config.yaml
n_layer: 22
n_head: 2
head_dim: 96
norm_place: "pre"
rope_base: 16700.0
qk_norm: false
bias: "all"
init_std_up: 0.0413
optimizer: "muon_variant"
lr_head: 0.0076
warmup_steps: 200
schedule: "wsd"
batch_tokens: 65536
train_tokens: 438300000
MLP neurons of a small language model. Each row is named by its layer, matrix (up: input weights) and neuron, and shows model dimensions 64-191. Each number is 500 + 40 x the weight over its row's rms, rounded and kept within 0 to 999. Numbers have three digits each.
After each neuron's rows, "fires after" lists the tokens most often just before its 100 highest values on Wikipedia text that the model never trained on; "fires on" lists the tokens most often at its 100 highest values on Wikipedia text that the model never trained on.

L5.up752:435468542572588466540496502513481507444542487520502472533552474506497483475508448490501503468497444528474487464570454501480461435538474419536471524554516554447451525424473434518516466509501460542528488528538530496484485525579434496504501478493516450544508540497509490484491497503513473400443512535476558534456589563501484553453468481607473531597516416542522482513504491528563447451528
fires after: "ci", "li", "vi", "com", "op", "ber"
fires on: "al", "ment", "et", "an", "d"

L2.up104:440449494454485486554524553481481527462464524540559482512429480498493480476492545513420424516432551511427608516544566478510464529463512500575479555553567468601507441475461508452503472437468541448568492568431484448508489464548472518470542527516454550493543471458499503480453484508479492448588503524461539558491463493530540517511436497428494560502550515564490484489552524477546415585525
fires after: " (", "-", " \"", ".", " with", "\n"
fires on: "in", "m", "a", "ch", "g", "h"

L12.up650:463528549443504560452430488421556486484501520446555538538471508449472522498459519486476528529585488465511436566412579506535471450502533528499525486507546473600539499496546527486556546514609518503519500535480517552504400420476492481462524502519590551506472509560492534523521439490548493530443495442572505497467504502449458547483542514462568484440439414464473503517535473462497486469532
fires after: " F", " C", " M", "ar", "F"
fires on: "S", "W", "C", "F", "P", "D"

L12.up132:545557557425562489497495486492448456521512535493532493551496568407540417444483447584478554499517548475450506525510513540480526544525461510554502520531470568530459428456519473434438470530488504474469469569480512506521470532496443481572474476476537508421450444461560566563470392530528497526554438471508455470446534525524484464539492505471538469492488497526467525530485524562476547485435
fires after: "y", " the", "al", "li", " Al"
fires on: "e", "y", " first", "-", "n", "es"

L5.up499:470532512529533485531568462544536512526414532464463463476557486516473532516476481471536486482541474450478534526538483468459486513480477511449429531568485554512584526456468493467491586527486475526530581455545486441453514495527488532513521575532529527493464419426435546486425522563509455496497557442496510465495564482427540524533496525480506525477426498509551579497494512512489517476418
fires after: " Ba", "l", " re", "ch", " remain", "ba"
fires on: "s", "ach", "as", "ish", "is", "us"

L10.up446:471502502474534519486496563383488489438420418487537437470469485489508501438547469580527451565513536440520505472475554422549517532508499542490519483552518477549517546505524514528553525436520484468552569494508480524435536490453494508480489525473480449426526456517539484508521481460476519522574479518522568546493501518507503499533547597522512507492472605462516587485505448502544491494481
fires after: "\n"
fires on: "\n", "."

L5.up716:478593444548564472535470556472563458470445536622584505437494489483486493472491566536494470534544517413507540584514502444439563568437518506504521519483467448511530500507492546573451511503468512469493547453506427523484460578544521460492486442490519455448514493419477501483452544474566538578553474554528480506478477516486430507529518548552481528467428584538532489467434470539568484542486
fires after: "ad", "st", " in", "emb", "it", "ru"
fires on: "it", "er", "d", "vi", "i", "ct"

L5.up487:518492490540576444492486549490519511412464479520493464510538493506434521488505529450564526537568470519458372530493466428497542586492436488465509523513490501454534475489507479453486486484529502558491536485546494509491515484448523452480470510530506492506496498460466531442476480527481594546473509490470504509550529405487406602507540527492452519472545527496560494510580460508482558530457
fires after: "s", " the", " P", "ic", "P", "ly"
fires on: "s", " most", "re", " more", "ure", " life"

L2.up297:489462576511485573456495518488448477509509476561541457497479524506476474507557511551493554472542478443435476469512526477506458579563517567525511509458468503426452503494474540457489441474489579466468487456502461414519559411488503500511455466450540481490534452490517484520497485472507461487539471518502550496541570503431480485513500524513489548528532571454488551565450474502572476453486
fires after: " an", " ==", " the", "==", " a"
fires on: "\n", "y", " last", "a", " third", " second"

L6.up269:514542545486547488451488525455547553503526513614582497492453391506569548488516520504471534571504485518559529460499538528555524507414467502501520532535469515455512395473465488406470463500491541567591518539467551408473464481494493504473501526461521468496471460500444504462472558461500473537537499533467510471459536491529474467493515592469521457427539493558483569580586506479476456559550
fires after: "lect", "tor", "st", "°", " de", "en"
fires on: "ic", "ric", "it", "ci", "E"

L3.up477:528461522543474504523536433523550537548582482520469504488481523457492553495442540460545502462473521466522480532473480487508461484487501454537484485561447469468586485532434470527561513443558480436515510433499515571463450498504551528550458525469460513500468507476554460503496498497456493514575469482505545569546473447466415487565416506442523505537578589454520484541520582522557522473503
fires after: " Ba", "ba", " Lo", " Bo"
fires on: "s", "co"

L5.up125:499526474537525520459503504448525471492514404479428495478518450536550492504466514539475468475511522451501548456456522495572528501456519478517474475569462500492505473456497422467533425430490477458494448604517467445542472444508480541477505539532492543501474510483493516527515506548491465532482388524516500552600546410517532503473569540508414436565492483475514523505450462448539457506502
fires after: " T", " J", " Je", "T", " K", "an"
fires on: "r", "re", "s", "ff", "ro", "ri"

L5.up122:468505521507538498529499576503471472514522460475533560533420497397407445474525594529564529507550505535473498475466450537491537510481521529544546546474487444500556492487467393518541501520485438490491450513542451527480480419456527506444461483541546436484538439500519522497546591488527589447527461494512454475490512580483475510498558539504443455501538464503479530471459570435528527553482
fires after: " Al", "it", " in", "s", "la", "b"
fires on: "it", "b", "s", "u", "el"

L10.up391:461496515442465485503464525513517526484493550509512448487474521463562459534547486510454540501517539485460493475507493504512491497465531546500463419489449461487518416503419596545477524522507495509477494547530527486455491485536498508566548522493494592478486471520524507469513431491477508426546509472488464525477480569529578519420484495442516454454480523485486501463521497496516490549419
fires after: " F", ",", "s", " f", "t", " D"
fires on: "ig", "it", " the", " before", "D", ","

L5.up439:520494495549510440465485477442507492531473522483512461410503525509412579563483580504522533512523447493423555508520508525484512523528478510492453520447508525510453552464534499493496508464503489541552476460458508479520537463518490505451481564456472500506458458441585497563459496469497536476518554544536458456575485480480555510498519525476496511399539456534500492545465529502486461549430
fires after: " re", "ur", " di", "te", "hi", "if"
fires on: "ch", "ach", "ish", "rect", "s", "ct"

L5.up292:523547487574556518544560555562462573479468506481468464406485499555487448594489459495472479432544467473464508508409488501472482510490512478452488475545469525463504548485471600492437452526516475431516487567423497447534474543495488530498453514496569480485531532467436534522406522464470479583508467556555457444457558506516478468450467510434468543487505485535533486531488499475509502488503
fires after: " W", "S", " War", "W", "s", "or"
fires on: ".", "d", "ill", "tern", "es"

L10.up85:492476510507431518461456505605537447429436506591514463554464509475534452398546524507480495517525442490558475468487517431433525488489478503508531526466478472511470429517487565526592585461483513538598489469443477535569553526503531530464470463570514432539494521530549458435562494525522556526481538481516529544478505463475488505467516538484487529466454493533481539466514558532536550461457
fires after: " S", " P", "s", "ef", "up"
fires on: "re", "t", "up", "fe", "pe", "en"

L3.up194:502513517477482436484493470458519541464499501509535530534506462574469475532565466492458475474475558538459480561495520469515547432497517589453476487503494522585525511447465495527498490542495484516501431562522505536458518437444450462452514453528509514474432484485486469549522510465512517525487411537509479442488391511520493541586483504543502480483443508516477515524454474511592534566441
fires after: "et", "w", "at", "ish", "em", "t"
fires on: "s", "ed", "f", "ent", "in", "ment"

L5.up603:570501484482478551497481472483488556500517428484468476476463507487481462510504496518527460497519583483447446502455521532511536489580545536471487456519504449543544475448522480542521531501480405428547471514570519489478453492534503513487446529463492523421500521518576548603499555508518434497515490489519539509452504520596486511454484526577425474558505445494469465526469515495535449475484
fires after: " La", "L", " Sh", " Lo", " V", " J"
fires on: "ar", "r", "o", "s", "os", "er"

L3.up671:530538540477451449507519508625541464505496494489445492420506510468433539501549497481528521524571510506482503457437563530505479530525515485537491452460499497541501451495512474526517511487454477520544498468470481563527531487496476504559530451504483575466501531515442494522470562513413527456447552557540475538444473473532436471495515412471487537591463443450502514465530533558539484431463
fires after: "fe", "g", " G", "at", "t", " goal"
fires on: "s", "ct", "rd", "th", "K", "ography"

L5.up127:510517536486491498467442465537540490507453564460436520457491515505553511501496473507414480505458468467512475477523604509551431490460488455515487546437536525465527513516445492454569460479470487450496488547460525612520532471521500565455578471536519461425594412512501504543468554485493507471581504532467550453541544559473560496536565468573551494494469544462503462549452450534469514482433
fires after: "if", " ex", " su", "ci", "im", " imp"
fires on: "ic", "pp", "ent", "il", "c"

L5.up710:606440490424507446516463509448493466511549537556488531466519532549558481499496488481539519481455446481488497496527518492461517443427475459523520576536490453548494444551496430455534480409476458504541517498537474608529523458441545484471499515523464554508528501439569388489543511551488496523546471519490472509495472501510466491468462483442549512550442525523559506589470469524503538470516
fires after: " In", "u", " su", " Su", " in", "in"
fires on: "c", "s", "n", "ve", "de", "x"

L2.up33:503504501494491511462435475470480538504443454477545487483455581538512492607472518452550557567466523482483573580462506451538466536508488438557398527469510429470461497498494573522476511464518499475476443469514456528489488508506527501509478498522533444546586507501466541475465539457478456538539483485500453571500511468534507551521510551501481515448558532525489460526463509468569484503528
fires after: "|", " the", "\n", "-", "|---|---|", " a"
fires on: " sub", "---|---|---|---|", "|---|---|", " co", "co"

L6.up458:542477517463555420450493432446574517462510506437509527575539476602546503468487535467527530499511441495517496510577461447511540493497506497545517526517473508528532491454515498437453530430507492498445533569500476547546460481485436499527491538518536506502464428458479483464497446517549447472481515624474448483456484453511462527468539548497511539493514480422479561548507508495514534459463
fires after: " P", "P", "-", "D", "e", " Di"
fires on: "con", "re", "s", " Pro", "or"

L2.up108:430507500500503514578439529404453481525482463536446525491508545489486473470534534479552476469529562465483495462507546498454467500501527467532510461498532493536504507491512431496514602490558494497543533482587536506525548549509509547531444492495495439527564451540566546534488508477500444530520498450475537462538448497533484511495436520458494459474498473501540503520476422504457485550486
fires after: "\n", " the", " \"", ",", " (", "th"
fires on: "n", " while", "=", "the", "The", "ough"

L6.up713:575506542486553462502536440530488582485533483541508434465470496496498517447441500487479517454454430507535612442485474470542478519424507505571496548533490532528485476515498465561519496496611492478438491456471442473455425491477462530508480614451452502501549517483381512481457517538484457508498526525503493485487486489503476475465494445426548505471565524440520520515498455478485473459512
fires after: " C", "n", "o", "e", " E", " A"
fires on: "con", "ong", "an", "ni", "unt", "sh"

L10.up521:499522488450490528517501524449517560491509439479495494550430516509499489410504513465532475487475508510531536472527486483417530471561497481525478521432488438486582509468465476531488496444472482639464514469575452556447517555482491524477499514558468558477489573507484465507487524536504513573494549577471511532420520470527492546497487460491464468574456570518522473491506469530504455535508
fires after: "s", "p", " co", " De", "er", " sp"
fires on: "o", "ar", "de", "tor", "vel"

L5.up454:540474476409530512513568473583460563476506456508534475478542496525475521491505444483546497503511494489526473483514491522467460497497470457536521517539523604454517457472441401532529524519512513506646479492425574500448533474486562521524502511504473505513502540471453594458490474512471473500537572593479498553450482494484474503554522537496500432487513436465537516495526470500482481495456
fires after: " lo", " Sp", " Lo", "lo", " Mo"
fires on: "s", "a", "ain", "c", "go"

L6.up8:455534485445607479593558548460510545496461452501486486526415508534519489470452480464546397499556462503496511491430417488513476550510492495408506509527556488546467453469480490563501529524444464541498531457497481494415554495431459515557520473502520535514496485515528460469472547516500500553531515464534510476475515477515445529475531594507526536571479523520509506447578544480498485509488
fires after: " F", "and", "un", "F", " part"
fires on: "in", "ic", "id", "i", "ric", "ence"

L10.up328:450589461466556529526427486543509559524538546521457437541463490489548513457587521472489541475581508484498519470513539440524514499494548430502473459442568507479549471580496517529502401504436555432488524512480529481472511503446487540526528468537583560526511468481514466512535458583574505478522439446499470445490481488525535446479504505537533476456458487504534469452481515479489506478495
fires after: "s", "f", " f", "n", " 24"
fires on: ",", "it", "if", "s", "il"

L13.up659:493525508515530453490479548457476492468530526479582474507498513478494538559476580512520516505464484494588460445522519427473406516565543516504413523582569539452506470488443509483445516476548483428497469483532546476559473464570423525506496522497496439470509465470553509579470537490477503566473515503465518488450515467553472585526548472537464483585491542484572505437488434527543516439427
fires after: "S", " U", "it", "re", " ", " United"
fires on: ".", "ary", "S", "me", " States", "ide"

L5.up6:495453498467482520531548490521529467556529468514541511491498491512480464497486553526439516566511478517375480498540497570447470526493456414496420537523504469441505552473472487500469481569532459502466531472468534522516505571539475472543550575481487470537489431491481525483453508489399580519452465556477551523483542471473601491540565524528493404456508527512477476498454541532558515519519
fires after: " De", "app", " Me", " App", " W", "t"
fires on: "par", "ro", "s", "ga", "ring", "d"

L3.up123:519498554445493536544551534537461569477602507480487535495427557455466488507483426487531433486566482503523447459529490533518551504491491498527504508472447454479533506490441464568509477490517509472498487503563464516483546495512496542508432525505434487507510506527463518542472550591435567535460505540525542529518477545491487555464465470466484502624528490494455490525399461471584541457457
fires after: "b", "s", "con", " Con", "M", "re"
fires on: "s", "ite", "a"

L2.up208:490542545465503549504478557405526581514538511476536503546464413511513501587501477537496512522447581529574453580501536495424544516488482502502522451471566517450466492479497521506557478546488467507530565443434498464574507427553520458451545500526574506512510516488489452498558460525427528560454498495538458495477515488525490488479506453416499460485501567508459469521522519514511539432446
fires after: " A", " F", "T", " B", " P", " M"
fires on: "W", "C", "Y", "G", "O", "T"

L5.up181:538481501474483470499511494472498541542499514474528560525579577498534486487507505539446490500477530543545462598524485556440483537508507452508493546543502501527520524439512444544512451592503460452528524497506529454491456430447545494442480515500468503472469421422538456468542467479502499452581614506455451487479388479457484551461539532501562566486508559550442534466580416499517461530520
fires after: " V", " Ar", " S", " A", " c"
fires on: "ut", "ot", "in", "n", "ed"

L3.up721:475481466551532514510467532614609487479445520545509450539470616500564489551539498553551443521435516467491519538501559503532455462472503504542506499537525529523544502506501438444453574446456446486527484496520567439492518455558464531578522502506509450465495497540534466416536476518502500461453502565475448475407475532471495510512525576457539481485514495524538486488475469526525492530463
fires after: "lo", " pro", " Lo", " Jo", " at", " the"
fires on: "te", "s", "y", " Te"

L5.up630:460528488511509489495519492400497476536550490523468505488450512535540563536525537552485486510548469510470573479570472544474525449494430468484429486526496510478412499469551529420596497531527467512520510539468477514499500454542519520457440514435486505543511445569446499504408501538529410483549513540560556456458487455538530584551510562475464505521492545482523504475407446504508534546485
fires after: " a", " an", " Vi", "In", "it", " In"
fires on: "s", "d", "ver", "ti", "ence"

L3.up528:465500429533534496459507525476526482549502556583466551571460542521470526442461539578503518409510487491415484506458533515461564582524426467556540505537469510522562521560492485537521518524511418477461536442547455464513494479583498511491419491443510537460596573431524533491511461511434448541477507528541525515525497453466502482569491546454420477553440529462481482481493510568447481488490
fires after: "ur", " Ca", " Ba", " Na", "an"
fires on: "th", "s", "na", "r", "ta", "z"

L8.up364:487476513507473467508481489518520450509462468546500521463383523468457467582463544504575460529490502525508630543541510466499577527508542522498544572474426452495482429489482502463489566499497477560499525401453483458531479499480539498502473527440544489467612455512561462496455438502513508539555537540561498448452423507441544499459502453491490488477498518486494501491509551518488524516493
fires after: "t", "it", " in", "o", " E", "st"
fires on: "di", "i", "ant", "ell", "und", "ach"

L6.up249:511537466550462521571527564498500471489523408460443466595539497474506464466511455531441509487508438470478504463530482519535446530515465572515565539551573507530498503530509489584470541492481435437459464487481505435518512551496556554536525617486541492513447501543481503455499464502489521452502535519475597509525493464525602545455504474473512529502452498508503481528568422437459496502491
fires after: "y", "f", " War", "ten"
fires on: "d", "n", "ic", "ning", "ed", "us"

L2.up400:430463478485534501480531502454503524513470456492533561448521511557507493480524463522529496424507465559433522489551536456484500539513491496502485493525495570516490478438483572512514579503550474499484470410526468533492543552561512489530484568432459530471476490522583518550551488474464475389472540471507544479486503492570526524551446520511502495487425420448438450473449491505507496504552
fires after: "\n"
fires on: "==", "===", "=", "===="

L6.up178:527541568521540483536469531492484565497505510521496508505494431502384558545543520500516493477510479535528523564469429473499462439444490533458474502526487516502502506512570501504486528491476518518555482519503510509503462470456481465506521398435500450443495548473543454464515499507555537460540494440436435470517465543591459513390492503463449501494513575548533527477592567493485574423475
fires after: " O", "ge", "o", " co", "y", " I"
fires on: "th", "et", "l", "ll", "unt"

L10.up259:493493526536561586471514502475564511482508463477511556463589534532556511542467420536500400539488478487497479470585515547538520547524498455525556504476483465496488553467406502505532495493518510589483497463514462477542519475500476509450510540462505436458536446447543475571562571531468442449475548533509518506422527498532492518545544529474540440576429433474509505559506515500513581470496
fires after: "\n", "d"
fires on: "==", "===", "\n", ":", "ary"

L3.up507:495547475590438429538552523571475533464541449529511500515554539490499477515515537437517508492530547529501425453539541523503467510541480485444513554411487464464475433461457491501470555445440558546496512500582471463474574495508504543478444489538444459463462448546526496522504448494519514439478563496525515496485492542410502535488508529601483540558531433490463482484560477511491521510445
fires after: ".", "==", " ==", "ter", "mon"
fires on: "\n", "\"", "m", "com"

L5.up731:535466501545460436545515511489543521506429464466613493441467491389471490457517469494554470490480474482486504551490455507494541483516483511498494535475541534566516575474461500565520446515564516446451538535470552504551536537481484498468512561519474524475483561467604571498454471512450517507435569524414496552475523464489471454533558495415468471551544497466598507438507473488530514501480
fires after: "s", "ce", "U", " S", "ur"
fires on: "y", "ist", "ne", "ni", "s", "t"

L3.up583:554449517460520509496542469540571546548547471524396490524456477474533460511552468596531490501430455463457465442515469505531474521531489521488457543471477498541471436502461530489483476475441552454512502532453515443531551499520475514491531501513458495458455496505548532369507535547450525478492472555457483525475590501482520498527489473428496548480555495480522518458497516536544460562531
fires after: " (", " Lo", " O", "37", "-", " E"
fires on: "′", "s", "20", " Born", "15"

L3.up94:450518483546559504472437429542514492466471518505518517469511462487497479468491605551536531475488479574504505500530483574474560530467521516568481498484438525519578499460500454452479461538466534452501458545548469611463553439504529567446543569497469422466510496502396547516492515488565479516497450468508536499516548537493497511494488507530474525518503520558478473503482502534530503503482
fires after: "duc", "ig", "s", "il", " m"
fires on: " such", "tion", "h", "t", "other", "ography"

L10.up610:523429486440475521519467498482518538541420540461521554532484592555546542506551436418524471624467474593444554490512482512509536505500482493511503459513490490456520511520503483521500537507505508523460513481513497489521444479436501534558547424508498507512413502531493456500431503484443503528563467472539524459452448489472521541496465459568484527503484501478496469502538514455461541536546
fires after: "gu", "gi", "port", " He", "est", "mit"
fires on: "it", "ed", "ven", "im", "ant", "id"

L10.up612:422461529512515503438478498450502538480501468476448474482494501443549555556578452529536531483578508419468511451531550422451510474444504536470552558456552519576524516511541546538482557494558523570452482507509471462490466552482470491484483512450513531469517486443612409522503527576481499496512551445527504535495562500522511534524534538399526491483480491512559531444513454481525497545547
fires after: ".", "\n"
fires on: "\n"

L13.up206:523419492487539524522491448556533478509478479482475559490451510528575468521517481536553532482534511478460508476517529498498523550436486492448557524546466564464534484478474505487500600576554520481509531459492536464476535520492605503524508527499490549538497442523494446522507528447457485480516518468470459486427592436498511558495503423508559536429474485470472584441541475430487457459449
fires after: "\n", " ", " S"
fires on: "===", " \"", "====", "==", "y", " su"

L8.up578:466559534453552548460564481541508509544439526514552550431513476464498535438507504495527485507439503466473535560488466463402500540512444511517504508528535445558510533500564552486539573453444475541473504480463548433492505490494489481533487533521522514518474533412561510490456533524502483438465494444506554510510446483499407495596483556423489487508474497417441567530530426514528503483555
fires after: "\n", ")", "A"
fires on: "=", "s", ":", " is", " was"

L15.up653:493444461528531470491542526531518513518507571484503475537443647469508543551538495529478521517437522507504501555491510485448596489450541541553444543456521477485457415514486491488486506467454532446483471532545479546473555488504509498478506470557481474614547526551519457570550425493499503526481596542514498496517494523435496445563562469470474449522462517467479558498470500471483541498534
fires after: " Com", " Re", " co", "c", " de", "ef"
fires on: "f", "m", "mm", "ir", "ed", "fe"

L5.up73:472473525472551544472537502427501502495431492500487497441479495480552522490502533539506521451488506431532502528536569443493485524453483505447503544540545441544447484453478504510526557475477549531546454534493484511504518562504473482472603505502438546540484473474607497530473564578446454443512544474518478533455512553513451495526527563476532513528484483474506572495524490569455526542533
fires after: "\n", ".", "==", " =="
fires on: "\n", "\""

L10.up73:497479528477504493501533566446552463539539506456461503503453503447547510480474446527458483548570493435463518470486582458482543477529492519546431520500622511513484442411526533574555622482506508528474474538561472486419503503514551552501560518445445483435514412471536482523487494509451494540453490466538521499504478443505538508551486472503546512529540503567549518482445516468508510532510
fires after: "\n"
fires on: "\n", "."

L6.up196:502556549493437460528507551515538444523514434427503480531543546542506534492505431485504488494452434480546533456455489531525509568484534480489485497591463552542506523480440621520525502450466461512518481535428522487508549470480524552537484483404447485491491530456495475520449501423524469530581476498470480510471532490473580417469462515553470520469484488518539554593542580460507430496422
fires after: " Re", "ec", "par", "ni", " f", " Go"
fires on: "ver", "ut", "t", "present", "m", "th"

L2.up439:489429479450462492617504528530507520507435525496517542460491511520527485511505637504463463466515515510479597480473602522526457548510546475538507389522527469493547511410544481487558526516520512532545474461582495547507492487513473510452539464470474514498531508462511500565512522485463441508454460542498484468441476507530506506514502539537493547469496527497543518549418519529487465532503
fires after: "-", " (", "'", " \"", ".", "/"
fires on: "in", "d", "re", "co", "ch", "\""

L10.up761:500511411457529467542459507503600532503475502571498444490504509554489530524424482491524533455529529465423478518537459516465493434505481490569467472543492495567480456480453444505480510477478524499567476484503529431501464469411540470543566467482485505490502496486555504489443498495487495429556532544418457451440470452460496521469446514459501510495489528487544611496573542508481489510586
fires after: "y", " Y", " I", "o", "s", "li"
fires on: "u", "n", "ci", "ll", "ut", "ter"

L5.up43:424468512570565469540502556536479502536491534467458525480473474486502495526488466453493541496517493469547486479499484457458457582500512487485527545528627494573448500487497465476481504489417470500499419515505496490460519493526452469512503512448489501425535525522387437500538570522501506449417522574500460499498517502530523514372497479478533455496511534537488533518440473483529511443505
fires after: "s", " ex", " su", " p", " pro", "lan"
fires on: "per", "s", "gu", "el", "press"

L5.up266:455462438458534518561519455506550553518448448535476523491489524513554519445564491520459485543476521454486498553513514469528494489442521550500546472507532583540589526522485432529448481566419506487421514479530478490500458575508465492456512489421520535449478541471564523477476514476539555540536508514453482457520468423522507563557458561433542572503482454453450472494565484484576542520489
fires after: "ro", " of", "s", ".", "ar", "ri"
fires on: "f", "ute", "\"", "dge", "pi", "th"

L10.up618:505416463482534499441471505475533492476490519513468524475465499432441551502578487509464545509430444499496613520481527515521459513474512487494559451476503485553533479534505452571478570339539573461483506458461487506509533444539466526484521447523527574465537476517554472510547532546478516557467528460485543510500563499414504459471543529566502440513502490512470558510499425480502518499427
fires after: "ly", " Al", " re", " E", "ur", " All"
fires on: "mp", "op", "li", "der", "-", "ce"

L5.up562:444553526474540458470463512515550484411474492538465424537475511514523505511555534503476468510471388479457469554532555441482461505436476546495473515518605468519485495513469531564498508509494479510540572506527456462549506553499491494504488523518463539532477504461532530498433524460498470424429516530460476570503479536450464558500530481475447596538417561497577507438512514494503489520459
fires after: "s", "ef", "p", "S", "op", " P"
fires on: "ho", "it", "t", "fe", "ay", "ing"

L8.up756:590488456531480522539520449540488495431500460449564528525536446519500477487538515517524454480515524491504497428481500486474537500501446533443459462473593434514520497566481488444442479570514575495551482487536512496522515468508543539495510443530512504540448533503444592530457425463506443503548502571456554454519423517478537492463508485497464495474521479523525499456517566432488478543434
fires after: " ", " w", " S", "s", " de", "S"
fires on: "ro", "ni", "or", "te", "ra"

L10.up650:529542458508513474436546492544450518498544493490539478574443541559536500544543551460429444508451545488528495545532510528449537465482487509492549491530534534544524507526411538422488524446441503476559567584526531481464496426465482521424483556473487484464463525528479486546508434507514408492498489533420481495489441428398486512522525511470561481513485497532485548579509577408507422480516
fires after: " ", "s", " S", "S", " c", "n"
fires on: "ci", "in", "chi", "ine", "hy", "pi"

L6.up147:471515535507579547445530482475541540519469529432534477462493505525582525432447465488544490502560491506476480508524455476475466488551456502442475504487492466432478600492534520522558463520504482511515471485488446419534543522480507523451513435546504616454472604526466494497457440479543570511519532514496464489473550456499487456436523418506503473469583476552497520448533500513465438487490
fires after: " S", "g", "i", " Bo", "p", "s"
fires on: "th", "qua", "-", "ine"